Part of a small language model's weights: 8 heads of 64, vocabulary 29432.
MLP neurons of a small language model. Each row is named by its layer, matrix (gate and up: input weights) and neuron, and shows model dimensions 16-207. Each number is 128 + 32 x the weight over its row's rms, rounded and kept within 0 to 255. Numbers have three digits each. A neuron's up and down rows have the sign that makes its largest values positive.
After each neuron's rows, "fires on" lists the tokens most often at its 100 highest values on Wikipedia text that the model never trained on; "fires after" lists the tokens most often just before its 100 highest values on Wikipedia text that the model never trained on. A number after a token or word is its count.

L16.gate1335:115150093131086181170153054118148105143089099129138176134129088094118084093101103096099128123095128112114106105101136073075143160163148119180130148137085104126096229147097080162177162080061124102135137154131117149153149080124140119181150106213169127137143182116091105153112177092069096092098111164133107135155106118129156130110137114095054128131089126128169152159083130053095097110154114095105131128135124104096162165080108151066146195127143153138130070156134115118067155071062153095119134107167095137125104122103115099063141111113080138108130134124132059084124122126065169119
L16.up1335:078118120140116140141135123170155073147104103148148142082155126125119097222141103128139155110158163146107095111174124090078088104108146116160150096148104074088097116146180038185078105179089119161134078122135171167152163178100141099165138190119132124103149107116090119141136140076118152173135131147153086098152147126142137155137136116167137153125148105175118148072102089090117118137195101141126129122127114083132153141103134112197110142157107126139165115123143146129133150104125091124097131110059109138118046107143192132177119088092116173118144108152145125101120121149113194146
fires on: "0" 56, "1" 23, "2" 13
fires after: "0" 84, "9" 9

L7.gate14:145135167128128133135144108098135107111179129153071126154099145088122145109138083113168130193084122102086108149083112138123098153125144153108076119140135121111178171153112149167172151119129166097135128157179160126199138141183154080103157007157091125175140160119103105139174085094153134149152118130116147177146151145063166101124145152139136159088109107076255151150097148082136098114145112179129136144151141124087193063146162097050111142117166115118182128110091139148087163091133152094085178160146142146140152151091125164093184152128131106131169126129097066120107170196136121146
L7.up14:130092111148100091124117135123123090087207137097103091086105150119137114117174150142115096153148162101095186180104155107122100182132187164093112182103131118142150089203138145120116160156155166057172150150167135198122151101130119053137178122128084151188113071134108150174185060126152123136155152115134175192129144139087168131113186142134146166082132097060145107129170129146127117094119076119168117132164097143059148063175181135132144080140106098130170142111162156129147138146193205073113157168147107160138149156127120193152177096195163202091176134149145128119076098167139087153
fires on: "==" 79, "===" 14, "." 4
fires after: "\n" 57, "History" 5

L7.gate11:121103112164182151140165130146152115070108177169136113122100089117142139144093161134160144102104130120118150068101119120157143094154175141146085157195147103162115103101156151134079109127146135103105118133125132149114108129140123152092144134089124129144130166072106165163136123152135145156141134151095125135114064117122143123100110123074124147091203098148190140136115116079087093167090081139130086189085138147076104150144134150097132088103142097107188166101088174141106132066123176097124123159183100061162200107077170089143196118145174041160189106071094106129125164086137137116
L7.up11:080198142188092157101088158145176162069096151126165136097120121148135141119214166168143209102130091119109142099100125180155086141119135116129123114166103117099175186110162114167049074158103147134162106129094114086114080141150091185133147145102120133156083151124065166144149102194153155106154186145114068118145107110127167134114160155125113100140180078113105193158060141155119151154127146111158129173158066136068149049063130086076153054137155079116170173089114146156173157155144109130096132170086083114159186096138187080183152121148103147106175101127118135162079105158132110076
fires on: "===" 46, "==" 15, " \"" 13, "=" 9, " ===" 4
fires after: "\n" 51, "-" 4

L16.gate408:063105131144099135085178048130054144067174073127178140195102108123104117110142102116137125167129078114087130137094107158158206136091159113102118213109161108120121122047119138135151105088112071177098156098121117172138100118114112141115094062129142200162128106117143103123067053123149153126126126130150124120136099109116145150138138105114129155151095187059145129103165123110100081170110129142104177124148121104103145099067178109153171148150128107136158152211090098151122101095082091161059095108139141134143103098196081114111136116088134143145141150154109185189153165140134169073
L16.up408:121124125132154081071122126132168135098085134101109117183101182100112090112151128119126121209110179083161088189093140117145143129150134107127128193130141120146181097081161007120154098158108097181109136168070103168061112106159095054151168164095105108150098089107158092155083159114110207123088117165178135113102115174136098063153128118175128176115141089152145132180155097093155142102110180085082135138157106162146108098126137166139139155066135138075194138135152134133075172082095139160152050156168071084159140105174097142057137112116120082122121120120182089177114115191167084169
fires on: "8" 21, " " 19, "7" 13, "3" 8, "5" 7, "6" 6
fires after: "1" 57

L11.gate340:132120110120148112109137085100135081149196109121163133111088102136109129064141069119169124150151184129143108127133171083097167119129141104166148214101153090143104134163118127069156122174115108136118111093167107117143135157127133137144113115159123144116130144138163065108122124110083151189093120167195144121140100048120107110107143110129109171130094108098151070107118159068165089151193131177138137168147151156103208154111139128096165166122152095129152132093137106143105074068139128154120091138176062107077108130100108149121118114138070092125113128111099066091166135096084076124
L11.up340:132159156122166110145129133101141108102116180098121134126132147128150119133131148116114151182139160137114110020101158113120104197163100104092150093132102154158071111164159117141117152122148090143163168106131136150195186167111128092087154138098151124155109105146074181092105140088154129094121102131151107142096161152075156158146065089115135129162132175160126061087099106121115114133121073080126125117151116128072169125151124120156128122106147096124132127092096099119108112095110149118148137134142135130154103161087163161122094124115149110143143147107112157134078083141188091172
fires on: "\n" 36, "History" 9, " history" 5, " career" 4
fires after: "==" 39, "===" 8, " ==" 8, " |" 4, "\n" 4

L16.gate1530:144128148131151120107168193088123119135172190109109120124193142090146120099114185172152165096137175018130122181102179134126141100149161156169125149145102160097111116122126171122104085127101121052118110070112169162138129065160159125122115114128131146109121049181128092104157140060070092129172091119101106082124108131103116123095124133144142121111175162170169152186063098079163130093081111122073146168179123106065048108118146097096122129147141118138155171091090114170103149083141163146146147173161107204139096192088093110074121120145145118108171123104138079141176149086099136067
L16.up1530:142050147046103135172123147143129149179167117187117130185120138152182092129126115142104083133183175099118080116168146097107110112219118146160163128176105164143097108087221152187079097124057104129123121084130157118090136125146165170176147146141198145137138100119167116115163127106118113142123099120078151138137148049088115114140118114096147193097096076092136112132087048126182135113151137126118129174137160111107178116084143089142068117102158088153128121112118110119091166117111110098133113093150166172103091166094186111100101104093076134077152085083190143132144140145141093140
fires on: "\n" 52, "2" 11, "|" 7, " |" 5, " " 5
fires after: " |" 45, "0" 14, "\n" 14, "|" 9

L11.gate1254:134128136159138046148132113099158074163182097108157136129113093156153111109132159163134165107117149092144124167107097107123146178191092122157100214124094112106135167128118097152119148132138143122149133068149109105119120143209111046080152107110133191129120105069153140137146083104102168146094141133144182134119099105078058055102158134081124151091098056108133151138122138146120059149166146146155141174106143128113126123129085174116129104147134132153159117133145055115121116121176138144066138192104099117101171115135132127104128139148184105141118078138072138073141113142136127096
L11.up1254:125104074088081175186182091175132147090152122159101119091098116081124171173147119115123096128131135185124186126121168115107144071145136132123161154086170150162149175120157175096141125179082125095158090212158157168156118100102198150161120098185129081136134118175132124090101122122185113129120081130124124140130107080147190129094133114121096170129120161079138025155175140128114151128131127113160106072145158145152147117145151121151166162125130047084123099146172156131111150187133137102184121100145113123128066138084124121107157152114087154092146148111164130099141152142161098163
fires on: "==" 52, "===" 27
fires after: "\n" 78

L7.gate1618:113156098107137099092169120125077114102135195114102151088124160134083106130155105147065089168147164099101142138130144116170105162146136073157082131135113184142146188185086149152084079130093128122190193103196102179158133215165176179171076168107146163149166135142114135166194140137177183166104140119176111166118057096078140074103155166176089183145120060089154162096144130125163112120086061080145040090164101148135130102153177068108148150087112143086165085127091145101159143122103191086152129128141120146123127118192149165193153091155177102075155104097135091137149117203108092082
L7.up1618:105146181099141087123155189109079127146158166088040095210165113115143185142145175157118131164102123115099177105108144128142110154088111112162120118165094187134148124143203175151129152088163143091130157114162110127116090108122130107138076074129098054151124096162085170074142127109144176098127100151192092155135033108176117126162187108153135162111090086132145208098149082127128099112071088130126129202144136108137138075161152095105134124074183150139144136116111115168113159096175155106162163151171087127184193097129166189101127143123164094088120166156182105127091119132171139163
fires on: "==" 64, "===" 10, "=" 4, "oba" 4
fires after: "\n" 57, ")" 4

L16.gate574:125170106124136109133115160110070120108100143119144106200119113117160140182124176157138106145171106083113079123096137147100133104131112131182136180078131161130133113099112143147118098116100131142153136107111186153076177067139109096099114136122105138153129124138146131173117109111121077109192179115104132080127089102198102122144170112077135179127124141129198153144117111050112160055146231147132158162182094098098130117151169154099127142108098170067136162119119150080104192064161132168129140206141147094130152067154146138082134095084139166088134118151130103179085160140128152126
L16.up574:099124137102141100182155110075101142150197093073150086187166123180186133109093130120198161132170142116154103149077186131139149113128169153158103142102109145220142140137156150107097124104060128151134120044067133072185182067158107125112101143112115142135186109146115111113160133138100096119133100116148110108156123173137128126201158178139153122141082183116136155133095187078102130126122147095133129152128172154083160101175104103092102130092136139158102141164132113111107163099101106162107117085150066195105088122145121167129177131182106119177096159156172090096143156101113170125
fires on: "\n" 69, " |" 16, " " 6
fires after: " |" 69, " L" 11, " D" 4

L16.gate467:098059131125148104081158111121093128126138156172118084053124094046066128156104138123141135108099118181114074087145112139130122098083141076167128142128106091184134130124146123130108178137179101096082092152201150188078192170130098130104103113091152145172168132102132186177070072110086174113170083171093177121189085135158132126140111100119124169073080094144111114130110144080078131189134103065171085113128136077100153170093168167111080170109111126119123126157138098174126113038141148205141110160138104139164118142092097140111162079156139131151165116141137085113109131144090121073
L16.up467:117110124128167121112136117127069092157157189111066135068156108101064055158153162153099113111143137144145081075099075110130144118128154131102182187172113119135087140118154106165154137145156143100126151089105153145095093122120075122137206134121135123125126108139164156172086112127085198098152126130093126113183139124167143100051101190093122111064107058188136130122092062114130142174117104113203099091136167191210108102075121152226144126189133136155122119087094143120247138110111142087131084117116116093147073068155140143071133131130154151112156117137182132092153114115101138127
fires on: "0" 30, "1" 20, "9" 16, " (" 15, "(" 9
fires after: "0" 51, "9" 17, " medalist" 5, "–" 4

L16.gate1723:135161133133178110155111169172137156098160083156183152164111101118145128123118121128113114194089181097123153149119105110131120092113144077103126133132109128096186148193127088156111114117178161166148141132140115106075163163090152138101113104176125091181162096138093118090063184132108137127102151112113140153145113095111127117121090151174175054146124191108161110132125151098094095180128121099146057101104066110103147141130094114047134138154132089118128141096095151109114121101119111153036129101124139134118189113141137152086125075150123158173103138134195146143178107116156098176
L16.up1723:129183094136128128112127119155118146125139148113115119135107123158077097082116088165160104126156157146129133115122071167090119130173130117104079152176133131085114142070145065141138134115147138145130145146113098183062109113164156073161169111136167151119129195169124179121090100157119098085125111122106200091165208156066144090082110143139114128116168123086080136162192077133057123184146091075074115124105143149121149142112180105143146159100149110097122071128092141107127172115097090102115097160128097092114128166133096127088145096150171157137183133181150190169116099169183110159
fires on: "9" 23, "7" 15, "8" 10, "0" 10, "6" 8, "5" 7
fires after: "1" 53, " of" 13, "2" 10

L7.gate163:159115180150126086064129098168163061122179051128123108106110084172134235118148115106106102175126132151182159166138170120091121098171210101133074136209132125143128114173102152149143189094211103163140118087187083129146119162124127092173150141113151140160080173133149119138218080134177066130121140102119141117070152075094149117140191136153087180165085124102147099123132116129155115140136147149062138110130140087131144125145184141086097114095154116102135115132129105113133107108105097121171083102100083145115132124107135112134162128190125113104192098138155083114119160140182173068
L7.up163:131141103122149113120134167138188181125158151174123188100129074136134114149142153137140163108149111172131166083163112093147093095150081154120072170096154117172143141064137128072108154119124124178148102167120109073177148157121125143153131135080193126128106069188148151178137133151140100128143183101104113157156117013139172108219098129100150121146143152072142152171104164091098171184110108103137125106123120068140131120139089154047155125085157100196151163082067107150099102130130166128081147186095085062111109107134125104056118194174145117140147155108119093173122074122096118153
fires on: "-" 80, "\n" 19
fires after: "\n" 61, " =" 12

L16.gate808:137119160138132140109154147084216116121123131150169164128142139097115120145146083129133105140088139129053101128130147141150016068146138140106092102120091093161162117100133092109083171102146173127151132227099104093186090146048151090117163101110151135135147181150144086152153179073123107146124094160144145130177189060113141153128101208098075151093160117130166105130170149104151171102097129158129136104153098138109141095117099168165156137139132134111150130142130156103120159089162129082128129090099105134134058115119113147088115135131079165118188159034089138156081173098111131117
L16.up808:090122108149150122136142151088156110178122138128136121055119091085141157081131126116183098123132190106088156191145111109116148086139197102155168102112101111176128093113148147096154118119172164074109089131097140167101252157111114170152159148123173123090132154111084176092115125117141167143141115146064098175146107143118143084083129133106110116122094184104110103219111116087073192125164094134089119102083102120119092128176162155113182187158185137134133182165181153076142099108111141110060156109151170080150149146126158138057171118170164152103202151106137135127155111090103154122
fires on: "1" 51, "2" 18, "F" 4
fires after: " " 62, "0" 11, " \"" 7, "-" 4

L11.gate235:105134130132139126171120141137115138164129131102182076169117092076136116188142128106112162151143135117159129129144102134109135161157123093199127139119158138146156111170096135154139139084106130141166194094114091118185144109157154174146140118062091157120132120126126071122164100126046081120137152179101157096147053118130066149124170110146131132141119118157125096103103134036141135116125145161134129143109123088122153077114094158110081162058145114076147110159142057177123139029171110200153103132183148142188159097101162174175112152137116110118104129138152133098087158111130144148
L11.up235:120162133170134088148142095110099134136117126063111128125135154158149138139132162168129231109127103145136144170093103186135124080127128163098140119166149158122135175095103135134177114143167163168127140067103091085118103117156074154119116111148167170118134137161108116157135083129152093124096123091106134142164093081100103105130131179142125126128178172111105134125120102172102162099086181121111202167096134147144103124110138157118095118120118180112160127140147154149104105136158121088169165137078114094136100061136126160136149189101165150175099089086135156116076094147164179162
fires on: "\n" 100
fires after: " |" 99

L16.gate356:190120137127209125177131158147141083155094121130078107127128156149121146118114137120080109076089104111145113160155119121157122156176162086151149143170131113149132193177142139166166201118091173098095134191108130089086098080117119124201128124160173090166120153119161141141133110134101094076136085123131144132111093172172116130074149157110127164158121106117136213090090167098114150077192136132128128141132125152155087119124140130136117065118102160120081051125140117185120166071142145118156109106164116125189142115164093145112179130081108123157134134157159130176148165082191180134
L16.up356:147055128098198072149157153156150069172102131169100103099114154140185136150167156106084110125086110111144139131142088079116103129126145131137157094135090116127130181141109112117189163132166169068114146203129044141117049131151102159091116048100166153216108107129160111156100089117106034158123142167104153149124101147182091087113147143086104151150137092084174170087080118086075131080152151130138130173130106116187130076130112098109163104092134163078143036149126095166091162096162093137162106129154132089199172123134095108132151157126079121139135184176204142151141144113120103126
fires on: "0" 39, " " 31, "1" 16
fires after: "2" 40, " |" 22, " " 16, "|" 7, "1" 4

L16.gate1380:158107156169105110132117056106184074138159114135127197138114164144104162119139124115109122095122197079117109195117096147109110151085142090146169150098103187064161140175081167170086144070152160145171108116111072092124114094145086114137125164081167150205118191085147100104105175103121073180144133086092125152130129108173126064157179137144137112112143198056176140149174131130123121111126098168150125162100108112108113141180099101098169162097114147098112148159160142118147081121120145152082177143084198130115116096110145168098124207092146156170152165105175117165129128130101112085
L16.up1380:143187126133093156129090143123165110166129061094138113190103107099076097141106182175132132075111101117212110136145130142145091132136169129087124136145112082122172073100144119119150084097088126052089157113107106125176154085162109140179133151134086077155111097136092144163125160096157124126162161135089129088194123112128167176158203136111150124099149146111107165146107087105121137146118098155062118164131096128098133137208038210086125102098044097120096140131119145099151148100189134090101097106092135111208171097093182113136072170156106106081164136055110104158102141103101143119
fires on: "\n" 92
fires after: "\n" 51, " =" 23, "°" 5

L16.gate807:151151149157103102126140153146170163142132159170152161140137164077179088148136146158103089113102171159131082126114123146094110040146110133117128139124124138136168145144092115104036171153131115091105166157145146112121124119085142141103062139119070122084158105151152133185144133189149178106138069118149097172135101193093128073152152211103137144094168035074130145166125131121093171090136079101133112150119130150148113108169110141067153180153175156139179130098125149189096136130161132126085069130139041198102146153139137189100136140087153155136154125104110112144113155026040133144
L16.up807:134091118129102101148145089052143121127119137124124134154116101085138082172080145092131130135108161118156165138122133075098148092122156089075071105097150105147134180107075110148180160083185084116189126123131107173154188142150159116061157127158133131107156136192186158128130124129144106107114142071123115120167076107143165046134134112129154142147137138082127106146147167140095079128132115160132104156044174143146165057134157149109141152084169133158155164149181086174101142099179077103151117170181121126119185139040151145111099163150108131126150112133124155062188125143147129096
fires on: "2" 44, " " 26, "1" 8
fires after: " " 51, "\n" 5, " September" 5, " in" 5, "1" 4, "," 4

L7.gate1332:163115151172144192177163120108077101102076108180093110162140185129087200168144171089114098156207108131161114098064190125080188189114116123126083138119136137135178127145130120074066112114147125089133118120117138101156111154115146119099127101138056156155141140187097141143154140120156113123109124111135141087200130093109145070153083065115139132146123090085155110083173116137123091102116132133095125199177132114118172067194139083105165152119153181087183150152100108115153133101147160052103148143122072129147102165118146119177122186116115159073147104134161112126117132129169145112
L7.up1332:120122162151112093105098102106164172114141088119136138143098144125113135099150135146110083111129147101102199156106146148120118102137112122156149090094085172082166147129112119112163147149108129095141102177061163161150106140161158129133156178087123133100098135133098120173162168183096144165200126110133103137093126150098070156129202112076158131139085069098115068086174100150099170104142117149047078100161187150094166142158113080132075117096117064058176174144049110133121149149120109063117108140140143096118136162091118180171141134122129121081126123127123134143059089175157180195
fires on: "==" 61, "," 17, "===" 10
fires after: "\n" 64, "5" 4

L16.gate1313:138145104151123148145096187148120152109117064121106126109139125071174146099114106150147132208184157209105143123165129120077124054161154150181149136082161160123072159138138105141135116072118140140188207125098133152062100106123174200132127156106129101064139090115136116150087186091055120103165131138100176079115161144111119162128137099184060145156134109142140148113070116092159151120124165087103143095153095136159061096086155159091098127183199080121122142063111107136151151103060129107120066134159162068142092091141164101075130150070161101146129069112102116130152131132058170189
L16.up1313:058175099102140145139154151154162144207177107087231134129130132146167107129140156160128138153141139060126115109134170088131190161101131158130178168083141160107076103071187103092020109131120132131102159103097172148125169094132146120119155159138177086148156046116110144120149132158091169126121128179134181118140144180135167087105081175133165103099103129140104200086060169113150128126139128093109099157118131114108128125033111162107166068134148128117087120090124148119141184108168113096132094138131096177137109113168180153138129083150108131178112100131125127129119135148142125076
fires on: "1" 43, "0" 36, "2" 6, "4" 5
fires after: "0" 82, "9" 12, "8" 4

L16.gate1605:126141108113176111082139152142075150139138114136114084087131140088143106176098115185118117119104140058143164116109153135117089132192073152106104110151104149109133140152153135096105116089128136125105125088166064150128110114153057072083151146129077115129110086153070167125100067092126181089147122102098086074058141090097129145125044159158161114152131143161133204109128119110136140145147149124158118120147065123172151091136128152127134146032138092143064135111148150149170139096099110125135138146139164128137115222089156172119167151119132115118115097164134188142097162117103138064
L16.up1605:132116157123140164128158103089092094144087146133081137093116072094119091126082108046127161144107122167095085140123132070121195131100118138111126085185132128106118108114126126162116147135130170132110149090069154149164217188110119148121148116179156122096116136137106144142096098150119187168178130104152146137142093133127146095099127058142112109104148176150111105097131172134110068193088113147100124119190119159115157083158130212162149142161152171190120124076186140107153135144159133123160121084109192114155200186107149033124075123103127136131084139154081080089138166131089141110
fires on: "." 27, "0" 15, "9" 14, "8" 11, " very" 5, " was" 4
fires after: " " 28, "5" 10, "4" 8, "6" 7, "2" 7, "3" 5

L7.gate1267:132086186092173102102119101151153120119158098173112137160136115183084153141089153068105135124095113161120115134149169143107108076147182061111140116104118170104084106109111103127155144143118167150112089143120072090108120116066148116146099048159127142163128165133137167136136181135181076138104071123150135106118143151157120141089151140123119146158065091164180119103141114105115134058188122092124130111091086133125056197123114111113108152158098195102104098168142144118126168113098121160159120082115075145156062094127131093120152082079093145127116115149108114129149139132158136101
L7.up1267:118115131087070135097111144157111124115120083093159144135095158117076159147177148112102166066101185164115116148117176149099082138089139105108191143145105135123061069168161067064126096141103121102123093114127116169114069080104158100166086121093136112115152092133119197154118155142142145192148177168111153139110142158153157096073140113140131121191126102158075103168194163089139108123115131164149146087099125146129126187133113127134131159211095108168101146130159114152167097110143190124140133106164089107151126138128126043120161156162115116094149109198143119103051064053121101106
fires on: " " 57, " digital" 6, " Crewe" 4
fires after: " |" 56, "," 4

L16.gate1077:128145185183149131135115129100143080141162053145097110131114116136136141054144159111147144200121102142121112137119151144088154108106154092145133157153119131179128133165158092127139199123139139147107129084197110100110110106093137164200158086084072128121190140110160131156161143072116120142109185089122129158146144188113115141145152099163151141137123085146160135127073162122146164114180177105071099114115067084108093085154089122071100137109124113145153120097144134127072100101134130107081102135204145166084128082136146079125144123150120057106181120126117153222109139101124142140
L16.up1077:137117138142104166125148138120132131125141122040136096068140153185118146160181122100132180155132081125094115138078116148143151068074161167163123133086118117122119123153128116160067143131125088124127096144120158185138129180096135118115089148123070146073142105190171085156133135108118081134100046139135176134163131189092114111121118137115133128164130088161137124096112112129137107173076101111120178104100114101133161147156170142111065121134101148100098082126159138167120156152154114134049157095121145152107149073090129108130145142164168118066102067117109135125109120125125113059
fires on: " " 50, "–" 15, "0" 15, "1" 5
fires after: " |" 33, " " 22, " -" 8, "3" 6, "0" 6, " to" 5

L16.gate64:126108141161148115127147175097128130138124121150055165129126110163092114130167136142077087083112202154148128114160091098105103146114111144142170189121133102137107107083100156058052214101061115163136136093092087133104143091162125140139223115135124109139144084180124066100171090118099087162124140123061155132147130170117124117094142128099158132099093066103196097204175133090086102191177136119123058155132141057121110100131155158046119166121140178126198165100112140151129128115104179123143144112144131163111080107068142122150112130126142115160085086110114124145143119112127105132
L16.up64:110078143111110145128084108151100118115093137115143158148143100124087162102187113179131157099127168200089112133137078137139156097121164097210142160191124091161113140118080168120162131125136159159131149085065141153049117088120117144133159120108120108108050129174079153093160126132140168121133209060075132130144146164126120119122166140076091119100123097122149070128205064122133161127152133116149093143192164142092119091105058135104176129163141187172174084097127157170213146140124136153147135085153177192161103116087137139172116106116152122161125126083189140137139139080116119119
fires on: "Ha" 43, "ulus" 11, "ura" 8, "wood" 5, "Ž" 4, "1" 4
fires after: " *" 43, " Fig" 11, " P" 8, " Dead" 5, " H" 4

L11.gate350:160140122148139155130094038159149092135167171131141145157104107209082127125081175163151161110128142122113106143143142156128142119124170127124160132126081085077132131167065114127117152189076103141127109128108104096121145069087127090175101075161151131154146125090125151134151116110153104161137120090142132136138094142125142136081127149127114154131114145086124056182134166094123107121169102183078115150110110143138077110082127111118069145157160138181173082159158113113136101086099103111127138102127124077109110132166114135128129153112077139112142098105142078156147102151136201090
L11.up350:142130192148135178142125067159153140107121158148089136163167103153119145126100097110112164079143163072087097114179150153102154087086160110075151125100103119087172157137099112148110144119163108119083070053144165170151144105089162095207117144177104070117091169122106143110176121144123147173109139108172134133194140089124108151133162083145147145127184102076122118141158133091106118145177160084121114172115164123136154146184145116098129166159189128181131101132204175196150147088110133106160117112097139119074107125121118103155144115150059144162138098188171137124118132119110112120
fires on: "2" 39, "1" 36, "4" 8
fires after: " " 67, " (" 14, " the" 8

L7.gate582:147123172086146128116159125105123178118150131124128144150189100172105163083085158113013171124129112131125147160182141117101115087113151147103103125127133173161141172162079085174087097150167130099128117082141141177114114121148143142106087118199119115092211125162069119115166177191171174154128114141157141169143054125065157071109163130104138134115181134114107125066145103136131121168157088111136111168077132166081211078145180125096097145128119148104146077178129155142085111123144160155144169155170115103147159152094152131140156137128131149134153087161119078197165146119153142173
L7.up582:142116073093133111160156112154142146103118143134162135122118076168142152117129093104095130126132103100152132153030102169107097236119148177142127158079106164140104114085142108173111148113111145103143153138135093183123130133195130146173193205141129162158117134162085191023124147162141177164122151119153122140149111134138105145100136189044103149172116188149128130092173145163112155187226085128122055135133184156066173092081134129077132117129113164103144150100131148111086148132099166124126171165107101105144187176144154179187136093112133161114131099133110110153157131173113047121
fires on: "==" 87
fires after: "\n" 49, "History" 5, " also" 4

L16.gate417:094098128141169145128162120124127118138114149108111089143110088124201188135116098060093091188170100080177101173088153119071045118112132123201177122068164151127176141099142130163111161076122041138109157159086140113102160172128114136150127111130136125159094130180074114111160121152112137137141119140093126107184099124105097123151124124079117133150151155164182105134132120057153135119151176154120129180102118100129102086150126136108139132055123113086130108151171127145094123115117135112140139116142189083091178102107140157126139115137148145146083064146129193131155132160135104127
L16.up417:146118132111092068149170127081131163172110175124082149108114100146161156099130071093140077102115196149104069192149105069088123108112129113098216153124125085153170153161153074146080176122123073081136117090159107132196147138115098152142080135150123100112186134172148119112109110073168097135119132027092082148176177101094157085086140104125118109121088180086148116152155129115111112089203138130129147130135134083153116137162109045137145132088181122166152018186133129195098138142107091130100111144160116102113157151084104148196095126146097161107118098175145100072107106124100101123
fires on: "1" 27, " " 21, " |" 16, "2" 14, "4" 6, "3" 5
fires after: " " 61, " |" 25

L7.gate1135:172103070125143144127148126129117082149156098142119082145121061123147116097126164096181128163097150153131195168128148187109083112109169152131154138099155167188137170182101087122147151129120151187155153118116120061088095111151146142132162050181081145213133115168147113120162120089112072176139107163094139165091097073083162046088134121144114122086111161097192066096083145083107104130183183105155094160109069153077143109175165144050119112071141077117180096175108110157070144127158107056103141118171104104105143170082138145095144104091140142169157130094120157117076134141121145125
L7.up1135:123091108157136120138167071093118097136169085144118136110135084138205085096165142118090088134076109158131130138084156138156165140114193122097121177083130129124189165186165115162127117147129155127161161145141113091120108086160147100110178154108130159181106164163173127107171123093164090143154065137110111134071173123108205086119178152119129133114090121109168049082070176121054088136191150127138125174103146130123193119219153152062128109088120092107149109158082092139088147136114136101099139151084152109115149113119116123064140104096109182145165103120172154110100155149149160091
fires on: "\n" 83, " April" 10
fires after: " |" 66, "\n" 7, " on" 6

L11.gate1552:139137153160174150157149114187110147116153098166069168149096097128058185110100155096099146099122099120156162098075118149100147105142141107098138151148092150105164137103118097130113211093107132113092123107128151120119110131075116176101118153154086135080086173094114080178119131107143083141136146093127188125111119197102145135151149116135124112113113197128125148098138118089146141087163148130108149176116139110113154096102134125119126142155153131127141164141108159207167138117119123093145143093133089089131094125083088082148178197108110105122129104134102169152098113157060130107
L11.up1552:156062116125108136128160122077116068137108172135133080105202109145087179168140183089131132126132151151117094164073081104133161123074192170111191127130176112170154106129123050129103112154106113141096114113060143108150095132153139120107092119085073135149121072115158123129095086152097101144127113177083128165147182133133114101138091163094103098202126093048184183109148089099092112133110204153138152115161100113102111107188118130112090104113119157184083154127165144080107143140085127161178088129171124121139198104096164083113125128140099130132073141192064112115137091160076084124
fires on: " |" 80, " " 9, " mi" 5
fires after: "3" 15, "0" 13, "7" 10, " |" 10, "6" 8, "5" 7

L16.gate418:135124143079180145153107088146048071162075153119093138097165113108192099112095126160134168055120098104140117177128099100185122140148117153092085080116152135140148091115087117103149126104108101123096111103210117102165118150144093101126134155147139104140108165122156124130095114096136102070147101068118075196109136103089073104167064183164135125102205170159156129149079115130088129108089144095119092047134143108121120139106121114138113135136120144081113100178197141071143087111191126179116140175087111138117145121066106110136169113127128112113165119129122148170068092112121128103
L16.up418:148097111158165166106104157113094103086085164067147065150126175128090157186121149159049160152153146152145123157147124113083126141150133142184148137111084172136158046143109149213145140090160054075128125147112135086097100156130138145181152163164123082147107076162088135175188143095114183169132105120179117061184100116164112112196156108081153150124158110151106121127129113123118072183143109107122084132125089100083133148112073196149083085180135155113123126127089153123165177110142094121107121139141154081148133171121169099126129121113174125094122150128112155125189096130132097084
fires on: "0" 21, "2" 15, "5" 14, "1" 14, "4" 10
fires after: ":" 34, "2" 16, "4" 11, "5" 10, "0" 8, "." 5